{"n_layer": 8, "rope_fraction": 1.0, "tie_embeddings": true, "init_std_qkv": 0.017, "beta1": 0.9, "train_tokens": 1608000000, "steps": 12269}
MLP neurons of a small language model. Each row is named by its layer, matrix (gate and up: input weights) and neuron, and shows model dimensions 634-761. Each number is 128 + 24 x the weight over its row's rms, rounded and kept within 0 to 255. Numbers have three digits each. A neuron's up and down rows have the sign that makes its largest values positive.
A block is one neuron, or neurons of one layer that tend to fire together. After each block is what it responds to, as a language model described it from the Wikipedia text at the highest values.

L2.gate489:128141146134141158120174174093145144121120097138177123134143140093116127137129144107169137103115137145125130152142136095126140175142114127118124118094135121097104130123166148125102116121144057112155183123130183077118100131120163158161117095119167133110170164138124180126116104114155155145138121142127153148187153063152119138118117120100149137149111131120070140122134118131136101127187
L2.up489:124127143147103124124154116095140166161141103106121110114102125130156110119130120137144088146108122123148117153153122121139166116126124143137120150089169149115146122118130180118120139121112124125120118166094098205104099089160125144113124111120116104099115134107098107092097169140128141125099104148163184136080133170120132107152145114105155142156144147117125075145161070122107188088180
Nationality and place words such as American, Federal, US, Michigan, St. inside proper names, often in wiki table cells like Federal Siege Trench.

L5.gate174:100094151144109147116092150110085105120152123118124092108144097132130150139135128122158114121115181142134128071146134140190087139161101104095129129138132063101124109130138122138148139143136141131140137090121116137087142138141142141134183152147105138127134156104156141097172083144160106165129154144111104134113125147113138121173092126103180149144111140141098119100095170117085153143134
L5.up174:144113113141135141079123110099090127109113101104147086114106134158154123148129124096122091162115151152122134112139058157127097160144154146150095069099134125099083144152144105136127148141160115108137135105110131159073121133135164145114159135112121153132156105144104125112177131133108175119117184137147155144102105138109157111116164104106112154143131131120122119156102114087151126146114
L5.gate228:130104117112099144114127137098155132135147123114111107139128131101155158121185176101118102155154143076151130114144109104125132135151099145091109105113154137110127149167139131165120057130095109098135163102129142150147149134107142182134135143163125136111109171120120114127120148093123185171155143122106124134140111133141132111133145160091118139137159129143144141075108159160120079122093
L5.up228:116160121115168090077143132126113131128155155108148138109133126077128136170152149113138110127118153104121065092148089151150113151150113143133141116119115137127171145120132133121104117144077141100155136114073145154149099109151128165108143096125090129135104122168087084143142087130113143153130129106123122137134135131086121172058100083142145104142132142109118137138133159195132101121159
L5.gate591:115136142108122130103118119126117119118129139109118107125146155129146129133142116123126138105128125156139121133120118137153125090123149108150133129140159116105104138190105120125104140151181079118130168110117162134164108152160143151144136135140089125151102118154155131132111109143146098124099166129126181140143139116112131115096115150107148106180141134099163137103109100145100126102106
L5.up591:136136121103114096128133174103125152132089154093074106115165107154157174166133151154128111134090176129151163115149122122149121161101114147156124142136106161118134179145095107150140089159086074092116075067099092158146106117126117177086119138130130139129134154112140073150137126143106145096144105119134116117149100132125139116121063104131125142165160126124121169137163154137104132151127
L5.gate736:149135116115087072152181148151103131118121133138115093169125134115127145129145104100104128158142130118163091108155092095129100160140114125171117128126162140128114145118154185166120148178117126137125143107096144133134118145105119149107144108117161080123087149128134105134152105161103165127125124129116150143140138142095156137095077175126121155132106136109093160117099085158117158157132
L5.up736:155141118141097129135152120117081094144084128108120108115135143097113122125132140127121102154144168161159107124138151153131135068098145144087061124111176134111108116148102167101093119127128117120083140138150134132159140081185100143104162109129129105140095143134126122154172120116096119159145171132110158116143109102142163148143134115117130102093104095097110096110099137171124138154145
L5.gate963:132153090174109129116126090127117124073122078122148107120149101150144083102120085107147107091149104115121116098107110144125099115115111145089158126152095145106111119116112154104125157152199103113139145147091137118146147125142131159083180137124141144127102129155097111108092124130088096094098140121133126176114103145137112120102138124138138173117101115110144114129125105134122101082145
L5.up963:127147147137116120102112134141117133095136098124117126117143137178152083120123146138145140149152134171150132163120128144142110142142137180067118131128106127133148145095157144130121140153144094103106138134101089129137152091118085131104115118116137107113139140117120169135138139098110124089099132093121140085159103124111122140120140128116174139185121138121116123119078157107130131093152
L5.gate1039:150136122069091144130159136104099123121167115125117118123168154098096163128115148102168135130157089102155171120181118159146103099134157150123063137127142099127118145138126121130113130124165128123123171170112145114131137130110132138092125176168093129161128132150164103154083161113115136157127164136169163156154110146128122122133094132101102153116098107115150115140131108091151121159175
L5.up1039:155123176139127098146128136107123179106139141174136105095115132168093128127102090137145144124127083127163101130148139105119164093099165068165135135129154150097128102142139112202122099181075107144151135178118126124111134152092110113186115109121115136167136158135157126147172130166104165086116138111130020136120152112142126142123118133112135099129123156178096139093144136176170096123146
L5.gate1051:142167138137136132135153094107123091056119122125088115108175171159124151148125156116107142094112166124130187095122176123182132147166106123138078121086161150129105111138112152108166146081133127143139134155108118184154102168114102155119140081113095115114103116090121130153146150125094108148129099139212178170114108115126137126113142129109111132101115138120111144124093096141125128135134
L5.up1051:140154124110117109156126143160065067112144110133161151126124105147137161152135173117172115091117182114108133093143131136107067101103140104121119165092149162144097133145132137126132190090103146128178137154081136114118130102133095157130174116088157125110112150167133130121137122144102171124116145156168124105083108154087158116117134146129105134171122135122140115113104115144098197127174
L5.gate1154:112129079131113163102139129154123159108089117158134139124160165144120119142105090113134145134191080168140107111106125117154067126151157118096138135082165129132133094143127097113131118117150103113120123148130141125140089167125125152174113133126154132127129116140093170136145099098128152136115166118108136133070134091123115092111152114093142144113143090123120179112124141146123127105115
L5.up1154:144150137069114125112110117126118132111132175149152121124183132135157089077109102122156132094121114133106103097141134120084142160136174132149119098118128126115108137149153105161110117091151131141096148105143113084130126119131194136104176164129110097118103141119126117132102102115140100103134120099133095155127158116112114100134129114105139123136101135116157141127165169103134147142147
L5.gate1250:106093108085144108109104085123088123143145111105137140139180116120097126181149110117159146135138173132151144056161113154104110158179168132154111075135171170138117157119145074134117117159136118132146142083115144134171098146142160121139092140104129135117110113158118157162161095174118099136157155150141155093150170123148097161124148126133147108139150114153118145088071124127109137117132
L5.up1250:153123166110128164090107123140102129134115114157123166112159144125150159117128160150120154146101121143133120126138146146112091136133107115113169185137122160101135111110105108144116121137154143144117139096113100112173122133161092108096139159081133095104139094126118100158141109136135143118118137116143124105136117163123106092105110109113126144134104096155138142151130149121154122170164
L5.gate1296:129058161135098117085135122096140138140138147166076114131112127140163105152133087135109126104074111106107131074130139180135128144115129094136128038113117147136082135136095120139140138134133087119130119126141104134133100115085129154182082143130098132135126121155142115116138113117153134137097116119103119134155123110170114128126095144132163146149167101176130071088102131111156115142112
L5.up1296:133120144166096117127100145121102105145142140167132097124125115101120117155136125106187086175158109110091147119139132149139150143122115119100134110106139139185136151103137116136145127106142125091127124196100110137078106120122111126104112133089140120144140172126134114127139096100115119129117147133116160157135149134100132128111145155116108126172127138148128140166101127135126136128122
L5.gate1355:146103170135136128137131126089108172213139130135145127135123104127154120144132098140139136078096145126082115102132170131131135115147130135113095079116162155104132154107123150107098141122139153127155149150130113087139073139140152139159134126125127128121149158143116133159152118120119146100110119130129148119117164141149085115104083137108149106135134113115148121138133126132140138167156
L5.up1355:119088152122143161186139122136155125171132116137127134162148165081132138128125095111111119123119108154144131173110146136108108134090158135128132128163148160111084133118111093129100117117128139143119090140141123165140112114128191129155123140073149118127121137137107135083119121145142107147149118087153133114197135089135095139150120152111100120128123082155107121137124140125123120184128
L5.gate1359:105118094171117123091127150127164131109164145109152135137098135108132060121139081110084156140183084098114094151104122136154083148147173094124134071140144183171080115121121126091133127108162167188116176175133107114149119126110137127144106131138150135118116124158118117186139136132153156100126146167149111131137098133142114169128145144085150132111138140141104172085119127169148123081095
L5.up1359:161135109115121177159122111166087110108122119153114101163097148115116117144110149153100108157121121163147127090122126121102050114115113156153149142099157111080102138150128147116086100130143167129108167141131122168157133152133157155139116099148122130154143096147121118108097141110138116134131109141142158125162129108144145095183137115106133117087087091140127102160093153126116090140129
L5.gate1636:145127146117105150115136136134076115127097133136112129143137160148130140179098166127157126143165149136096093101134107139154132104127097089105195122092094177178135138129164095116083132126074134135136118079084145145135124123138183143142137154132129189169162106172126169115124099110122135140171112124129143104127098125122144100127126143130093143083084116124177134119095136132136139140174
L5.up1636:092183169125141112171101107097101120178113124104154117133140147130150150136133161115131178151098142057171138093131143141123106118124166130127097172108152118150066117130129114145107129147143114142119159134097121139149174150112159123146128141097088095104127133092158149168105134142123092142115127093115142146145134140165105134117169112126148142129117136152118124145100080130124082161120
L5.gate1739:104109124093097108134140120134127100094120146117097123124130147134146108114124120139153109139133110087155121085117161157153147129120136135118125171113118133135159118139119163141121119091137131154057134118118125099175082148118126147130096137124151123144107135119122158137150131106133128128113164109211165161123118124138127107161090117100069112123110145102118147115120106129121139142143
L5.up1739:131151149084090130116118090121113123139098101135128082119092117150156139128091094121145126106097126126092127101123132139140115139114140114155134135138108122158132140112118114132128103166128110149115063115154127087136142141140102120153189121141108124122133125143157110120159128156099141129103173106106119144118096105138088154150103118153091127167091128086119103128167143151122157144134
L5.gate2068:153118179073139137125079100092078096145140168147126167122093105144148075127132167140152150099122128120153131156183110125162150118114140094135085094147133125096101095135142150124129137181131171132114161117091101165161136133119150160115143115125121114143097128126098109126140131151105103129127122119154108139128141118143151132087125140136120174125106155173149168130085117138088163137123
L5.up2068:112156140121072125090165138146127126122164120155138117113194142097116075100149156123133152149122111167145132088127168107120123144118150127132118128158161127071125153126183113078136131147163163084087153113114127139138091085154144127140162119126119089079118166114161145125161139142100132141192199119113131169086103118108144079104107123141123085117096102065110128100147076158116119108135
L5.gate2120:156140143145147094110159165088119161128095130097126114138158165078140152095116149132083114072139098116139114089135123150169115121136126119145112128073076107117135144102143145156154130159131163121103150092121108149138134178123175178143108140131095122128099168155112111125075130101076117102129140099108128134140110121114134138124093161105126137090172130149093170102118107128112125140151
L5.up2120:144122160118115155145102108145110093162103091124123123125101151117107095102153156139144166104129128102123116155120099113158128109160117125083148126133159112128139157150114138140134117127138063151110156137097111114133171157131117118142113106110120150106120121149128099187130090145117133060122135104148146093112152130123147108132102119145109119098143164112165097133143113093123152129103
Line breaks and pipe separators ending header rows of Wikipedia tables (album charts, sports results), plus stray digits inside table cells.

L3.gate219:127159124150141112088139120140088092093111155117136129124112102136113149143132104096133127142093135078122121151150046127161149109105117120104104051127181134105118154149130142118134105109121145110111135117111105141128121161102134168131103141157143102136142176115126116068172111159147113102150090141175086136147093092161148107099107132119121146118133149074108163164107105148120113101161
L3.up219:149120173133106180095149130101086138141150102122138135167096144127115120102135137116116149128115151162111106154129114083162087116127142112103189120147116146145115119133134124115088143088106152087146092118142125140162189160147117131174145101123142157116186094134151128088151148165122172124146158129083158134066146114119127096129110150126100102114112074114108148145127127095106138131104
L3.gate1529:084119134127132129087158133125120131076151125148132118126116167135147099161097093161134104115134092105142144076087163131116120135085135157154111117116156155086118136175126166114118170159112131135097154118097127158140094139142149110168104095129101132171137106155104141137134107169117120149142124111090150137099148105120112083145127089145095135106155143122126147115095129134102161110122
L3.up1529:121169123101149103108135124079135118153141118157123191109114139097114160086179111134132049103129111149076129121148128116096113113102155120125115146141126107193108150146143129118128143113085132166154094126130114106129098092141098122118143157159119108112139110123141101125115155123126145118132105145139139153148061137153138135145089114152124137123089113141123139133105148159143148184118
L3.gate1730:117140123085152114099158123137106087116145166143159106136105158143101134101137151098102175125114109102120112101136115087117162096169131127085096117141131138153092109124139125119106145169161115160138196128092129121117169142107080143166133104149122129125154130086116128146159112125157130185089149157111087165132137190131121125127107098128091104123107151077144146151147144174108124098142
L3.up1730:139120121128167103102124131138167137095161131125119165145102127119108161123167156113172097109111132088105132144176075115095172178134175078095124172117146098125115168153147081138137073103086115142125097119115116146092148093151181176124116128128115158117143144134111119108145102150107124148130094106116146141129162123127118170121100164125122122127111090110128109118130122125116135107092
L3.gate2272:139149145094148140099112104091131166113175135118136173154119119134127103086179134122124101131125110155105105149148115125136123083143161157170153108118138127130101087118143142151134098101102115088124163118112158178150102138147107123152127147124113157121114134137141157170134091149163122151144158166110123149122123088145118127100103112101190097132158099137161087114132108173138095144127
L3.up2272:095118133111156123114137135108110128127115113129111109127129116105132167101133104147112179131106130136116134135162082143069118138158148091152108152113162104095121150123180138102125072092161134117081133102149133118152120110103172092120159119154112166128100115105131121111123127089153111139136100140122111128108133127147120147139114146128111170126153093107161095119113155197172108148142
Newline or closing punctuation ending a short caption or header before a table, formula or list, e.g. "Polling", "Political offices", "Casualties and losses".

L5.gate51:140141137118111141122147121118170110104142151112112191136093094119118113155087102150131091102147104174164127134092121112143107125076126100142107122122178109068157151121113146093152155150112157119097111141088133133130151111121140128162115103103111186166133111122137160152109116096111162101109139163097147124136140120121124110140118110141155143143111121143170132088184110115102150135152
L5.up51:117107130092090138103149124122137129161149139144105142113143150125111125078122093164138087120146135108119163123124158167134150112157167167107113120161129119132122151121157108130132164145116207150103166135125130132117102174168086185122173119151151131095088124139123120124140118121100116166153131126101091091113127113110123130121123140132137152140142076121131128114133123114116175156141
L5.gate102:188123132153126117107167129120084142092141105095137113121117121145114155095138119064080119140149145100115076130145119118160057140166119136114125094174160135114106102147105131083142169122137162149153125132151146154126151189111121164134124144108140110116109128155140135127131130137115125113113150138126165159139118132156119121139155146126156143127119138126153133103141164086155129092091
L5.up102:122156136149097135151146152103103152176106127139116133116139148147110102067124130096136133104132088104101096107151122132139066109177121125131125121169167152102118099095142107143144143122134098133154138144132127125136143141156118169155120090120150112103130146112112141152125117137078159140127149116145180094151151129142117089131101164132150127157115150143104112107103109095163156119170
L5.gate132:098094065125121117108119119160102152088174122102157129171124108149120096079169125137129132148132121164165157124114114100064074128164145096095155076101123093119176135114090113128122126156138105098132120128111131124109124145137116140139117108090127129123130114163150136123078145147154117126119112101136150133103147094117135133153107152129104144144148122091108136123147148124135109146166
L5.up132:122139123126133145119129161084149152092141119117126158141099113167117148100124102114061113143122147106153071121127144155134139133160149123094109104116140137065120150113130159115127140100110149149127164125117104114096188089154128119170077126096143102197121112096123144158099101129138158193111131129122144155097094150130167129116118105129142125158137176144121099140154106159134140118113
L5.gate315:119095103097133135124166147162142141129150119151107114085187157168118140128160106111172140106155077078091148138117109117141098136124090105142124119074151087132137147127111085142129096140141128126146136098132104158123111108153143160172122122143154144148101165149117142167094126127123125152145147119097126149151177119095144122142126140125164127142105095099095128117091095136130071110159
L5.up315:120129104105142102078180135151102082117134144168177141115128140130135126144097079164116089130084125156168133128139118121138121145158132066146136132096115153145151144146151114150149159162114114147120159151108117101071100169089114155114118123117064154125137118140114149131132121129121116149142137140154059112149113107167130158093082131124116117109071121135131135114178100143153138140123
L5.gate1073:134083150150128101076061141143106172115144147135142102110146166131170109124146155120103111158157110118154106132107138103104091146146150125146133153145119131139114130174101099132107159147121124096126139118127148119173148156114128139180139129103126142164108092138137136104109149140123139081124112194145073127169166152119132102158114110116129139150146122107166113153149102108136129148159
L5.up1073:117083147158066109137140174151143128147151133175148134089134155091158109083116088112130121132178051117097094064159086133104100126115151094128116087117137136155157155105165134133138128161136175169122101120097115156148125101108082150094093176086134168147137136137173150107154115129131122172140130153139148130141160119118119157069119156136103128086101134131151147088114110157119147132124
L5.gate1088:161144138133113126125128110121146144131132121158108125145087145113146130094119095107116165109130118134131141139145111073141116137145122111098117115106107145138143146132100099106140091073112143111146114120079135136151135108136143131122096176117120119145102164136146083143114109151163121103126106136122164125121144113125131127124106123096139112086129096131122098173095150132153133122121
L5.up1088:102135104149130099123088147137121135127133142092147141172181110153114137162154126140117131103133108147153148096133116137096100126157162122129127112131107176102121136083118119122153049135137117087159118105096108169114143144172119092112098101083114103101083151113134117161126089146118103140114131125142122141118130132116127142109121110119128133100119092121092126166105114148142191126118
L5.gate1262:107141139138145119162108165147120131165093137130127154139103174143149133112107077189150152160141157104114115132121120076171098131145154114142174115106139167128127145117154162179145117134082061060153134130138149105170139119094136126131098099156140140155141104122123141096153085143142111130128146155106126147148151115112056141142134117127174133168142084135155126107124137122148142143163
L5.up1262:138168099146148132144109158115110104080145130090131093140129136092122114139110106115160135139129109121165137151104127126106099152132119086105164092120176115126138123147133080128100092109121091170117103113095130146101097164130065107131088124124132139138094152157188145130134130125102114139127159097124126133146114153126132140090150111147101114094105159130139131114140142161114127128097
L5.gate1887:125137139152143152101146110134142116148148126134134164143105092106118128120136127123088124132127152165132154139162123141150120129128153111101136124134157158128125092171110082114149107122117088111166174159121135170136126156139098149138081101130082148146121049133081102112151153082118143136135161092147134115132162120131135091109139134105129162121144112133129103113131130152117104143153
L5.up1887:149143142135105135111145168105160161123174119118152153095120074172157128102126111100098135071118156140104083150104101117120141144160114165110130097129135137124105135120105102146166140145105120120134134119083134125113118156127120120163128127078127153112156118101105135162113179121147112170140134112123160168165150136138149108118118169090136109109144149125144130118129143126131135109160
L5.gate2043:133127108103080129186150100128141093119116157123115151131114139095154115115091090110139107140142118189105066131149137133138103092133129103146124068127131205117144084182127159102121087124142130097136128130126153173100160130115127157155109148115098121121134106088119128126134143151112134134150123095103112113083121144163153098130140127124175135122082143113114121131118135140140136117135
L5.up2043:163163126123121128131117126093135159104115116146107100105124124143130150139098100140145083160104149153091127109144145170142117139109114135132158159155133118160129108123134079174115109119112113100151144156127145135132105114091090178150086105130146112120112107106155122133118120140108153111146134113170118118143094122114137117140115134138121130128119127148126180160135128146109177146175
L5.gate2050:157099127099142139092111161157119092115173095133118158097142158131131145085116111109096134118120109150110135151162124110153171097160129121139130125157137109158124092144168116121074143143131158136133139078092151149177083171123127182150119106147133147142143102174110118143127116127155133082135171145100116141154095144124126166121092122127065141116086125128151104134091109173127100133091
L5.up2050:127153134129086153174102135152110143085114147126106141142108128138130106131080143107111120100158111095143137145133115134101118126160157150128161128101105108154188104143110155128132156173172072111183110134182157091148185146095141149143124117103116137173123121144125139130139167122113109116083084086115132177129150132114136172114123124124096109076124126134169144148119138116097140141123
L5.gate2287:151126112115121115108135158111091123110148147115154150104120191130080168124120099127132129109135127096141136163135102089138130125143115147156141132133156112155066122130137124116153172102137137146107129104118098159107151118104130118117167143112127135130179146115097119132132120146169188122112122133100120152125099174119163147095164134126133110120089131081093143082145131147149114119097
L5.up2287:107139114108104097116073147154134098106120144134179131136108173158131114128122131116192133147182139133128104177113146117131114086155134120125132154110115150165133088165105107143163122137158114135092134118091127141157146128144137156092119131128104127089079121134205169162145147143113133136120145123114144111138173148096155109108116100132100132123097114117115074179139135153143149158135
L5.gate2506:125108168157110143095122166117127121134161129128136123162148124114140103148141164159148131124164068129170152091124115120112089130144130142099083087123143105124143131137134109135119122120090152127152143152127184126150114176106096162156183142091092157079148099152113143166124135160086143111094196114122132178131129133139125115131165133141109112124119109144212115161099121134164146122116
L5.up2506:142141141105106143102132091118117150134126125142114113166116174122099105179088129151121118117083124141085109110119124124149135098168117119147094089147117138136172082163125093110117081149116116111171165129108123187126145146123145216155116132124112153132112095135085118160081110125128113093135118125173120077115142126121134079149140121135117127130118107130181120144099105092100116168122
L5.gate2520:158095115118074129131104125155110113144137136104120096093097106127122114155081131130113137117154152134123106143125163150155104125128131133148121182138104135189141132105126137118108163103109139133117134116121159105133154147126147209130146123102112134127121128134132103131136187119099138111126156101139076137120136163131158131109113143123127152137131136173156164131115105123080135106128
L5.up2520:117094112056110157138094160115118119152157135121127093125142160110140123154102143121122138141129085120108104131137096110125144138153142169127107169136062142141093128122138122120106104078131108092124110122101135088119151133133119160138129103136136150101146146141175181119141184091115113100124112118162138120131157135107142107143102188143125192122121164134111186169155109129115131122121
L5.gate2610:113137160132105120102116127129091143135127155146145125137154143125089129107154119122107141118073125090118113137124152175149092123197161132111122118087147137182170132149102154150121135131110115144180130118118155101135122144114111167171092191103148102143131114132144097131104091170109118134112125152100148170149110120120113125110143144127147107109102160154157098142108091152113141140097
L5.up2610:163094111103130148112135137143144114107122209091062147147138098137162193134165145125103155072159088110118110117145155109154131106116167126126134156144115123124121124139103122135117163077140140121151158138099083108138144139148134148138132123142129107088164110107126114183143139084158159109101128124108078165154111120115084151146136125141143100154119079125123111161139091145119130120086
L5.gate2661:162145139115098163113100114142130115093177139150194141137126162142123136115087136114127137130136133123140123118087123157114101134152143139115147142130132112117121130140107144147139156156107088094127113123133126103145144146111118186146130100124076154137152112110113144118114132130117122106095141092135143094135115106123137120122123136109117132144105076113123139158120172180134102112143
L5.up2661:103125094098107135106119120138112160134141156112150112107167185116094137134135105142129119147138090130122087139127140158140112159128094122116139146171134133129147125141162133164157155146160132145126097077164140182078128144130129153120160117112104092082110105118175132141149173136092149121155127148091123145160116122135124100076134088128142134132120083092170102155131132085089072104121
L5.gate2737:125134109099166155136137153131117116106193099102118162138142103119132134137111137109126121146155167117145096130136148119160069096147159098143115175123151131098151151138135113153112120150127106109121100131131164141117086154130117162125101128127113130170110144178132141127118113109125150103133109160110143103147138106122078139130125146104083124151091165138149118161151101149162120120113
L5.up2737:136121156095164132165106124098183109093151097163100089175109114102133133137120098095143109071170146139144104160120157145174156124117159125104141161110127111118143134104130125094144142099133127114128161066117140143113147132128094120143141126128130128120145119116168161125075123139113112151131131160127147110110153125134157109107126128145168142171129127131115175126167100121137171146097
Fires on the token just before an event name or result value in sports results tables and athlete bios, such as table pipes, "in the", "in".